{
  "rope_fraction": 0.25,
  "init_std_o": 0.0117,
  "beta1": 0.95
}
MLP neurons of a small language model. Each row is named by its layer, matrix (gate and up: input weights; down: output weights) and neuron, and shows model dimensions 80-175. Each number is 128 + 24 x the weight over its row's rms, rounded and kept within 0 to 255. Numbers have three digits each. A neuron's up and down rows have the sign that makes its largest values positive.
After each neuron's rows, "fires on" lists the tokens most often at its 100 highest values on Wikipedia text that the model never trained on. A number after a token or word is its count.

L3.gate317:097128107111128137154156125105134199107127135116105113173132102172170137073126133143107117143107122167098154157122128140145100113139107146126130175116125177164175172116123117112143179118190152138183143141139153131142137132126100101112106138106087100137105117132129084084125123107129110121
L3.up317:107116090080101093111131162083110173124123135088097134138122133131130174149126109150133118140119133130130112131137160089143114121095114180132130124111154099126111122120096101070158135068157092089131120131133122121141119100114117147115175088082134089168151139132117080121168166145107116121
L3.down317:133130167131125148146127093133123119141124111131134122177101104129143101076150084133130136139126109135115127158110084158125135139132090125108095154137099135154102163115155155143138104153146153123104108111114121071095123136157120125115091130120106166130108165146121112107076085123160136144
fires on: "-" 14, "'" 12, "is" 11, "er " 7, "e" 6

L3.gate709:176154093173180136131132132113159104148086133132156136131142143143116090158122116118128158125160109113114156123164154153127152133113130108126114134153129090145115120119114177086142118141104119139134118085117153118147117148107140113166106133140124117138127065155102132117131097148156126083
L3.up709:093118111150106161139140158113177143163132137198124106114157128132134085128086130154118127148121134126095119108121112140144126115134137134170132116135125140144094126122118128125128132163139108143203139095152100112114093155138109094110106102121148114120117145112123175120107133115118191117
L3.down709:107132180146141078122110086144127154099125125120131121134119187116129173086172145141124129094139139141153147094116124116133107203155121146095095134081121100139140105140130108136150100115080108153098123152134074102118164112121155154141151168150113138157156110138111094115149150142094135188
fires on: ". " 93

L3.gate1246:153093133112091095158136143087135130145110132145111144155145118146084170124137111078125123128107116120124167117169178142152180077086125105120125131147151126124134157151127134067175147099124116109130146088120143071140135140135134134144121151145158130111131166123131133136191158115131133096
L3.up1246:131090129104103156119113135157147159150128072153091132092129109137136148149130130139148146130121127098131162086169129118136117105127121136121163120108155114115139189101089171128159135104152147115116130064131103079137111168126146126104114130103164158175136139127169159110157109127121116150
L3.down1246:134129131127142087126076102122140131106121143153181117122161140115108142128112111131114120170115117102119140107130140111149175119109109138108120173140095140145139111117118106120099157140123137111150113170114142088135134124156128138129112149120141144140091116162099104177116118113123152133
fires on: "." 22, "/" 8, "iz" 8, "ah" 4, "ass" 4, "ing " 4

L4.gate921:136135138121123120114143132086113139096131104124129086119078139147156141123170123149124145147098099141148127121105129176133125136148108137177121102123131161114104131132123124116105130157148127172159088125157143157119141119123098133144113097105117130160107122117130101128159118139102115062
L4.up921:138114139134054121110206148065114102104119115090117164135127138161156154153148154121131122115145132174126160125112135100148152125110126127118179198110122119106145133164130133087134154135114189152138150107144141116137107115122060135139126133128092117127146160122138145129175119080075118124
L4.down921:154122117119111144144085124128157123145140099095103124106134193110145153112111139102138121084146163136127122130102149128099092124116097104146149148108160147104117145117092094128111103151127132129156160152095133148130108115125092154072145150201140110138107093128149135137157152117127138147
fires on: "'" 31, "–" 15, "-" 12, "cl" 4

L2.gate1080:094098136139126171098095137121119151140122125092101169127166162116119115131175121150101102148143101137132156134128144118152130127140099118146112176086122112138129158158073143073105142113139099167171114133138094106108160124144132090154113078147115138111159161113149149108112149103104146136
L2.up1080:139147156150123092079128143151116104087135122113115138134138132127138161112163155087143136145082131139137154081143087113106162098155101171138138124094124141101093118141095126137110134134114170123158126152121150111094145123167126127150168117130131089141216139158108157133105118116158142131
L2.down1080:114123065094160200148149082130148082130129091146119139136130102091109100146088110139147131128159125120120156163124159116135119126099154100138142103133127134181170110119073129168099126159129136095142175097147098118111134116140132141110121112132129142097126097113125114126107116146119138088
fires on: ", " 52, "and " 44

L3.gate1056:126117137152129140101098111141094158098114100154102102144094140144106142109102158134178131101112129103161157067161087177102119089168108127153119151109104185113109104144128153136135169119103136145130124146123149068095158091141122129131084084112105129166116144130163125141108128145090122142
L3.up1056:102099142141093113118116170117107139122149132111106135132146137110132143140124138142126124128106162145116108147107140115131159101132103113168099128088090175127123140145113130100132133123150113166123080123089111127186170121180113134119136072147144132067172143112106195132141120092122091121
L3.down1056:117109141113106152113113106094146133121124086108175104127111130137161126128093111136100126137134128125152146146122126143115133163142132122108129116072100119134148119113116147139155144117154136136125191120185144103098128152126136147108085140117136102178103111141152100133141157148161142108
fires on: "and " 79, ", " 17

L4.gate1394:127111100161121111133152104129114141141124124131125128129154107190128155148133139132079106124121119115140119126143161135176103143136139133118122141146144114144162120126159164104122120120139137132137120110124213104096128130131112107117090116061155183127112135131133080066111136115114107095
L4.up1394:120118140131124116122118136172129135122140208158103102124096155105123140109081154129106135129139120173069119158144086132123144127159152152166133162082114131136120155129123129164118095165122129158128144134119119137174117102139160136140077139110076107122130108132149118146054114114158101186
L4.down1394:149135128087140108112153156185115130113117143092099164129142145159083182137160185132130099132157142111129130132137151112123149105133158084134130161128164139126086131111162128097115112103103127146117126124155130109156118080110076131114175123188134067157134112135063147117123151142121108166
fires on: "s" 41, "ans" 4, "ess" 4, "ear" 4, "anc" 4

L3.gate1623:147128099159151098160174117151138134146098139170154127119125116149087151127110094122099181100113125128091157112140168135137130125110139107130121104128131106134154124132127149115157163148113114129163086092084111103138097123114138132137140105161064137151122108141134140111152116115145115089
L3.up1623:095120102139119180113136128136164112170128133165121137115142092116127133112096129132153117127145169101098124094155091136100126111122129104142114109143146098152136105126106185138098145171149143126146152140118126130126093167159108114114108156115143129134107100097107229131094069153157150120
L3.down1623:139115190150147078162074164110140147131151155137150144121136156142099157108169083150117134096109129109098170087147119115133125166148121124097112104104141125156139104148120116147149109144116135134143116121132101117149158153143142133161151108166075160117127127136082116118133156116114158159
fires on: ". " 92, "." 8

L4.gate1685:104102147131106100110103173114176136132143130128108105177116133119119116120121117129147136123102131209132161150126090137136123095139132125201128145127140147164129153132116143126164119110126116123165106162093146095136157137163120132119147130128157111078187152132127149136135196119085109114
L4.up1685:165130136111099150076110117137128138170159110132135117090183090123100199111117142092169127146104127167173142096131144140157150135134164146125169161110149154113097147184109130128138103096150145121116101145126122121110127135147107132137159135154116170113133144131110149119099126090130147138
L4.down1685:100127122133085109144126119101118097120086096137145134123128141159129102118135098114099131125128129156089129128124103126119130120140121134157061146067110133082185121138147124108138115136119100147140146120141130123129119149141106131115121143084142129105144107080175114088161110131108130124
fires on: "-" 45, "–" 24, "and " 8, "200" 7, "201" 5, "198" 4

L3.gate911:165122137128145132113138070110086124090088100130171090150140136129134130080119128118140144129103136115148135113194117142107074092126123148111112124126138163153133094162100143167106117126127148130118154092125170108084157105134161077125123134107120143151128118128155116135104132090101158123
L3.up911:101159144131104096111128164156118123129136142117123099123124139109163156110140167145097160139114136149113142128134109091146136137152127169131096143120100128082078130133150174111167163070135170149117104161139130098128137152187064130097118080130135134081158116121158160122109135114129132173
L3.down911:135116134119139134078107094083116147125123113107148108118120100126086108144102137133170119107117117102135150119162149100136115113113118183086128168102086104127115113136140201115114122098123123161093143070101133079131145109105162117136104202109150128145129152155099083162128092136134157110
fires on: "and " 84, "or " 9

L3.gate1675:147114134176141084137143159151131113108146142167134127119107101120135149137114090125149149134113139157086182102147114124132132117139132130124104132113142120133124127132100147121150150149127122135165129113073097136138100136143136133119124123098100172098093135144101168131138106110163140110
L3.up1675:127137110143170140138152096136125114129100133145158117077113154112123115138127133107115157127135153101140134102137119167145172116125174118100139094106129110144140103117161168129140124127117144149152117079116129152112124117102139148112138144141124158117130078147134128138117133137165106116
L3.down1675:117139167164118088139082126105160147156122124134140093111132101144109147113139113137116132091105093158127101086153094113134135169182100134106132144125141108123124114134108141127137168106104131171122143104091128129174134168133142121134155117146125138122166098149094086086145125155142158135
fires on: ". " 82

L3.gate1005:138132117150149088143120187117167096104173124154153129135137136145120171099173146121123106139143122180076143117162131130159104126111158113141129117127115112109136161091089140139136150162121130160121137067061108088134144098116136132158180133135111095124110143150099146138171135145129155097
L3.up1005:142172114113177152138096127130169131096168101163076134115103165130095151096120137109131145154098109114118104100127135094116145136154156093153087121152123097076130126106154116133119127140110149110137129122112133129079137121118151144133101104129131088158190173088136146146107103129107155154
L3.down1005:154135157152128080082109143108169141102107116136125105191126115115113157098132111106183118088166157102100135117102151125110121165136171180116077105111121112145127116141123156102145124146128112154097139173120178117134136115133168095178150118112098110126108130153079125142172149107187134165
fires on: "San " 20, "o " 13, "Al" 9, "r" 6, "ad " 5, "to " 5

L3.gate1186:109115150164118161128108154131101141134084124132116101205130140126123135110118124148171111142144108154138120114135123157120080095128109165162122155092136131166102148156126157125131171099094135149103107149103135119139145102127113066084111130112063107107172128091097134128090125134099155116
L3.up1186:141118136138089127085154118104103109141112129162157124140112091130100138109122141138150154101143138126109140093120131154089122099095133145147096118104116132137112092102117158119102152130087156107140116132085113134138130145172149117139107112076096141123137082131115198126119134121152184119
L3.down1186:117149174150128137080125123093137132130157127121125102150125092104099175105099129124091176140129162109130139077083103113155115141090108137115110110112109107148133075098098129131117134091108121111102137123076158106141128154108143140100143201118101090111141139146126137154122157145144156140
fires on: "and " 21, ", " 17, "-" 17, "ly " 13, "ally " 9, "ly" 5

L2.gate243:112126144095104137157118138100145187114121130130065083143111115100138159107113110186137127141137091162159112180142135132139119129161100144125065138100142168092131167092116110108139172154135142136166136131134109142134128093149128112106120128151152109102139190109113131141194132119107092135
L2.up243:096140143142123121127136105143144152138141187125096137176129133113112125074083092156092151124151115144112155082126141118154085129110110142133161126152120109099122112108089135146175168161109133133114121118112086146124114119145125147138162141144165121124097125131125124126179150098124089131
L2.down243:151125119132120136097118123115114106118104113145117159098104137149145129107164130129129126138140140152146100175141100136125123119127156149114131130087134144204165120137150138090128120124135126147165142105132141087093104146159109171128092104129124107149158136079132127111085138122124134137
fires on: "| " 84, "ited " 4

L3.gate1454:113170162155127147131134141175096152115108096108120087173120101139157104125140130102130100119121089127149135117185119141109114113176115152109129161138105101141106137144149121133184128123114121114149112115146123112106160062135132064099095138119128114142150138115101087169111094113108165112
L3.up1454:117116141135086086103143153158115086160140101134117124112102127115107123122090131112162189152082134139165158109109143113149138120110191156159147126123106141105108128134142116113147106119111152120139126119090086103101134155162093159142141076189115125114178111127102144119124122108131133149
L3.down1454:102143106121129131149095118165108112119158107139147125096178130102138132141128126134128134181133128107141122105140125125094153147110127110135107127137122114123122166156088118141149094132140146122120125114099141135127136121177114136137111127095155092127134105132153090111097137132097125177
fires on: "and " 90, "or " 9

L2.gate1104:114108128117142105120115140127181150131103158140112105166118142072104115112138115166141114106153138139108117094122126122113144105129113160131149130124149134117140130113145104135111110167140141210119107136133111121128124107120136132164168119104143121088118132098163125166173161156103112131
L2.up1104:135147080145163136109119100123159131129136145166112092142128174115145102113063126146119102135107140095140153076152164129101120122105140111130141155136090091115120131128095127154142109165148161151134136136067120146139120131128112121135168163128126146093120114119116118127165102106154094139
L2.down1104:114124154139101105132142157132083158124118121083116144121114083160125127112144123109127146145134098158111092194124118149146112135142120179117128118092123141182187130145140182087142181156140102128164139105166141101084108147134126160131100127111139114143151152108123157120153126122094169116
fires on: "| " 80, "an " 17

L4.gate289:148127110138121076087149108102153110132109113149128154114135134171132122098123133113127117092087117146125107111116157123133131117142123112093107063101154124148142125119121139119138131150149150143140157108132134112120105064094087157127137175181095145138089122130096144121142130095131061115
L4.up289:110105147123106107112133126099150128189138116119091110105103130110169157108170105141140096109123124169142147148123138175086111109157075128164074130111129102117137136113090109117153135166153127144119156141181096128124141087113109128122170125107139111118122141136119141118158129142086139116
L4.down289:160127140134123134145128142155098150103096136119144094139156143092106127118131142146134133104138098122108136127127107076119102120112106113148137143101154131119107170142133086125080148120080149149140139152124092117138139164165136111123135151174124149121170126142119072106133128129131111125
fires on: "z" 19, "b" 12, "r" 9, "g" 9, "k" 6, "y" 6

L3.gate1283:140132146116137082114149120134108166146138132122082120161075145140123135157154135136132144146126119158141116149136143135169140150127131145121141152078135108129176168143144113087133124127177135136111180156107105159159163144112099089122178114125118108122114115130112109077137130121090094126
L3.up1283:128127114112127118132163132085155156129131135131094135112110084157102153148116108132115127170144145133170152131094117107168144110073134131118159108118108068157175147100144104106112077119149149118154150125149098126119118115138118098127196080163112090147109123104114086115190130123149133128
L3.down1283:127103088151128122182119125127108124109120141130162134115144125103130147112091148116157161134146102114116103100114136113069156187104139103141122142139145164136127120147116158106143128132084157146121100115114149130128120108139148160170100155139123161124108091115137172153099156131139185173
fires on: "-" 23, "ag" 9, "the" 8, "e" 7, "ab" 5

L4.gate855:129132113159083137101117144106147119104090118125156141105146142140118075144130117082131180125140123096101128117126153112094147103158138149143133137130157096171158113108145143128129110110145120135133154104165190070111142117113127103141158127113085117140153121179108156147142107101158117084
L4.up855:181081094146152120138086103139173124116124138150154150091133124162120095135145108128146107130177174099096137147137104167106125111161127132133104116153173104160130100097128143154148086157132136161124137123137121087126153124138131102131114081085106131149103135169099181128111099124151132080
L4.down855:111164185147130083188119113158122140183138139139086131119121130099133150115123086130145093075116154124100172136103104115112149150150144171097138109111117122148115124109134093160091109115122060111135095163092128111123136152110129178134169162149131140161125137178118132107111117135101136150
fires on: ". " 51, "r" 4